Weights of a small transformer language model.
Size: 16 layers, width 256, MLP 1024 tanh GELU, vocabulary 6498, 14.8M parameters.
MLP neurons of a small language model. Each row is named by its layer, matrix (down: output weights) and neuron, and shows model dimensions 128-255. Each number is 500 + 40 x the weight over its row's rms, rounded and kept within 0 to 999. Numbers have three digits each.
A block is one neuron, or neurons of one layer that tend to fire together. After each block is what it responds to, as a language model described it from the Wikipedia text at the highest values.

L7.down134:519475515480467520465447593459550528550461452489505545551569452535552448436468516527464453436518491487485530462558577532454418434472503479456478497545501486544541581540550541499466591487577479466481494517416512490539488491461529576509497583529500536542440464521532549509501430505497503452514434527454517491499463544408594468513494478471492524492573513474472516499478423470546431520560
L7.down171:536497548498508502523490489579485465479456545438506440462478481493489468491478520446494474508519427482467588502447513553521534468478572531437507537473547464507485544542500529530509581529514491547499510445509482568519573482473532508534510556576546422579548458530531513437467515488497521469483463500443493495442450475450542534523515525483506578389461485426464623472518518482430417601539
L7.down393:484538541572444532493501497468514459484442512537509472479461513438521431551591543426500484432490478453517475548497496553531473474525483502529544505473531456487525496490494484486578495484537472541515452480519562413501421425507406440549527421457451504485486534472486473489552534487442452495483597481460462544471500532526545547484544483532533587561506493504509528521507453502490503529529
L7.down914:585516442553514486543575476496511544566449488509509537503464517479500453470486513537507522495567508466507428426556464552508542439554436499517532483479533544529542623506476441437460450500563524526500443498507525577519451446462522524459489476568489495429527488546443526458534517492501500506474544537427506535461565484413538466491539535481508481518543441505516466517550410538493538490500
Responds to: Wiki table and heading markup

L8.down847:435503505542470522513555507510516460447517515515454509497513482471451499404544554474489510492468493454481467554404501604483460498609470504532499510434495463478464450545548468437477490448471525506509496435495483560487485464487484439537511436506453482427465524504438473465543487525564484484573452534471503539462522505492599533512545481446561529503468520483513471523501538499533517496488
L8.down944:508489490550612511477403510562483465458512428579515458556473425527454467465518479509557456574489507540530479561484443590495573474470415462498563530505496483467512478537511472501557465492453518499506480497512520479480539487484531503528551471489486469459483551518540490445549554482529516525480516459445440549487571519484482560538532457587456522511477496493496461500556501535455504502626
Responds to: Music chart and reception text

L11.down50:487468493449587512507477498503500481506434438402490560516505533523461492512587419466578430550531536538533475463502552427470491468487546462611484521557527494581539547490454483509460469435433552491511546524504518460459494470549455544505542509524504401489458479422503405474499496522542495503556481529519527527517503469501491455514519553520492465569489527471516511501506514523482420467537
L11.down81:489482490519544498573468517519411454519468463504427540552517492523484498558462518478457492596482505543432496466483557541551455597562502550476555466457546543509526555447550469524503519427509505459509497504497410455588495579492528445499521457462490464512505530499423514553496486498545479461454482495510550549446473513523458464524500459493542504466553556518489515455510497535585500524551
L11.down92:546527570533477577459451519519487462468480475534515515552494495484552593548437484493439496444593428583465502463559506488488543505509492441493504443473519572521511498536468525470449470492556513473438493517450470495463530534497479467407515456447546521527499526450467504500431483449508544470403505446472463521431455544531474510462524545468473472447521492456491479514532514523568552485538
L11.down140:457574463507529524434598519530498529490606540415569473535471531469463444402501520466495436493517533457527494514515492462533456492460554518544462498551499587495536411451468430501474501483515468573510557453547528495532454588528480469516533509498542514485524488490427486474536521524487497497488448479464530485577479444538475505524537536515522544489553508539460455516542447541524464473497
L11.down764:561502481517500489450456480488466468551505507427507565497498531488509520531492509397461466494451577487508472538542541527521473472505584535468542475471519590471536493455555509452500440547437486541521460474533587508429469490516544519623455478468506511518440550415553468569458517475461536464496530459479439596486501415507533508449498497498494521500527484519495455547519507492558584504506
L11.down877:507566567435483518582450534485503524505536450461511545561510512569387489514547492470485533514485628525479563426448566468472551510467553536461455609453457501544513537501454490540534499482499452508423549472448475577455465471450512515555462542524501480553505480459569496466534482526496495456541493501559470480533492461521547518562471455477490533471415461529537548515540503455467527467480
L11.down891:485487545467564499541557547481539431458542574449491500446477565497505430535440568501504411472528454482526488537499540488512484451522523470516550533419510539496499466507436546554503492416557478441495607475462473494498482397481523504510491418429504603482520478506441484509391506468485432483462525521469461493481518504582483483428483563444433518525486480522492515470549549589521514499524
L11.down936:522524581532572562432491441495548464486493529503485498488553470505530444472474528490488477445610551577532527501506475467507512459453561472475528481466505471515470478516449405412615488523488437501513557516526569496490511492487496451457479495545467586519457507517467484435527480529421569513486524496545458489513532450503483529483428519530503616554521524521524493512433488445571555433457
Responds to: Before a coming figure

L8.down253:531573469516498523508554563515506428458499525510498441435511560397563490611555504499441501470516486497505490492483536521496513482471407536457503506462528542558495502425466464503526493513503457511475494504496475432509499544513475440396503525473477531557524419541527460523524557516577510543451519410545478531468524493579450540497539505560518545518520531525446390546544506533487510446483
L8.down525:519469457514595558514488549505524509537503539566518550575477498479495505511557447488434473511568489428556466557475562480526422536595560524519454537482511461486447561490566530560487386417562479508431446499468481536449474447450492531582507417447472494507486546524468468482469519504478470477450504525489508564416502448479500562493506470505530458528525520560499574491452521500495505471461
Responds to: Score dash between numbers

L7.down706:519597536508500502519537536478539479483527502495520520490445457419481424473388473548488532549542469426496486482472478416534511516518463516469520421515526538502479484467474502469526501463514436466485661471524513527465492579560524522505485504505541460477577513493501493493472418443469589437477528493475537498405529502495504477521479534533513496502519449544473513499497534499528522522443
L7.down732:556483571544534538510485547505507537542530548451550518507446476485502499537434501516512472500487521468434492466375507487441480440527523513513491495548500533498486446552445537444529572495528504499459504569487499493492447485467518536548496557459499493470559502549443529516456507576461515433492482445498476463395520463525462536479492545500529435488505555492522544505465519526522520399420
L7.down1006:496544438510518608513474506535486537573388434556464465488498483525528445566505536516468484498549520519487460505540450552491495528561500517505495493506526492576547503569470506552502501488550548550450521554446550491530466461536553475484523495458534458510507474520494427515448477522531469536524461391542481589513496512481453495498455476537514493518517462451479516439468446474533536516508
L7.down1020:490458495485441489498452482565524473520467509477477510512483465491460420485505532491546489495589457563578492470528502562557523514455530504491490501513466500545536541501473513551499445575533493460456535490465497544470486534480458564540449583542500476514499560473405414509477465566540519556516499496507519452542530523524543541492472540395492435510500537496469504437473502387550507459422
Responds to: Dates before the year

L11.down84:501475545484484423494512498512502441483479562558632537488506524451526497324520527503551497544495559465524523489447590501424492466520577570540474531517502407489527500511442490533439490467507482514436549443486571479449489496449505509476553558493518499528527505460543525500500423498487509454476537557511488429550451489476540579510499522453480534478510468509518585502518526471564501508497
L11.down86:484525432449509497507538460542495540447568471518498547494527493450411454463483521442495501505463460491518541366487520418510519545514457487513443469484440449510516528489543504625427439522524545471584427477483535523565477548488471527456531499466430505425533439544478449542478470488513563480536463514476465550536540539493467453444510586492412518543520509455514457497560512461534536520548
L11.down175:563425519450467495513450471424490517536555466539584475465426453574485546481525464513540451533561463465485499395551544502538419561577477461515487472528514503521534501445561498430467531513487411527472499535436493576445493539549509420529519481495472528545501499548533477479511496501451536481482502455547502496543517497449506470503533417499449469519504492510530468524521470540471484459534
L11.down608:464577425511516498476472486489468450535405522561476482431460489533400462509526482461571500581415512478447549470525521519498498490510513518490468560522411481541450568472510572529479506494516537515489594428461542518532506494421523519595544544554477471488448501534433468507492533556447480543504498465507510543483505468481525577459503497385525472530489509501482519488533480511478444507546
L11.down643:538513426530506472541573452476545543473549520523500442497455511637506487484531526519530508515506496484519519433482514530498506492452474479424462523529549474468515491556467480568483493519451455514604462523498520576438456514537485503494439491457525457483542459535548464544475532590532431477543453537488457487496519493473486496548468526496484466509460556477494488462504488523471576544498
L11.down748:528506470484403486492489508460466429515555583533509518508442477467478470470483471512526439490409517479463481484507486551504436512515517506523474438494542499465499485525550426498516539439484486436557509486473537484464588498475561535516528489488593457472487507510517545540418512534577512543492448491431473477444381556564528523454520475527487471467551517515584494414489490378472490574569
L11.down833:506553486465457564514429484519503473473517513528506454488448526514531432469470514497560467501545500565483430507455531485465481470436485563489501502494547489448512382487475553531555507505464479515492385458487468526487526493575499432489504466460492513421476566485499517447502500432486434508490518448548489477591485396526443507503510536568555560495532501459541482562540474530488569495463
L11.down986:491586482437519493498508475489487442498540518480534487498500504507478553485497507540529491461517557473484453478468501510553467507497438560438523419445497499490506555446450498434508507566479479528377486484542428541554510473399484515459507504484510459478501550510555403447498478537547482501495549531504541509438507476516481481489474513525504529446474524496506501516476487471437475554509
Responds to: Date and number range separators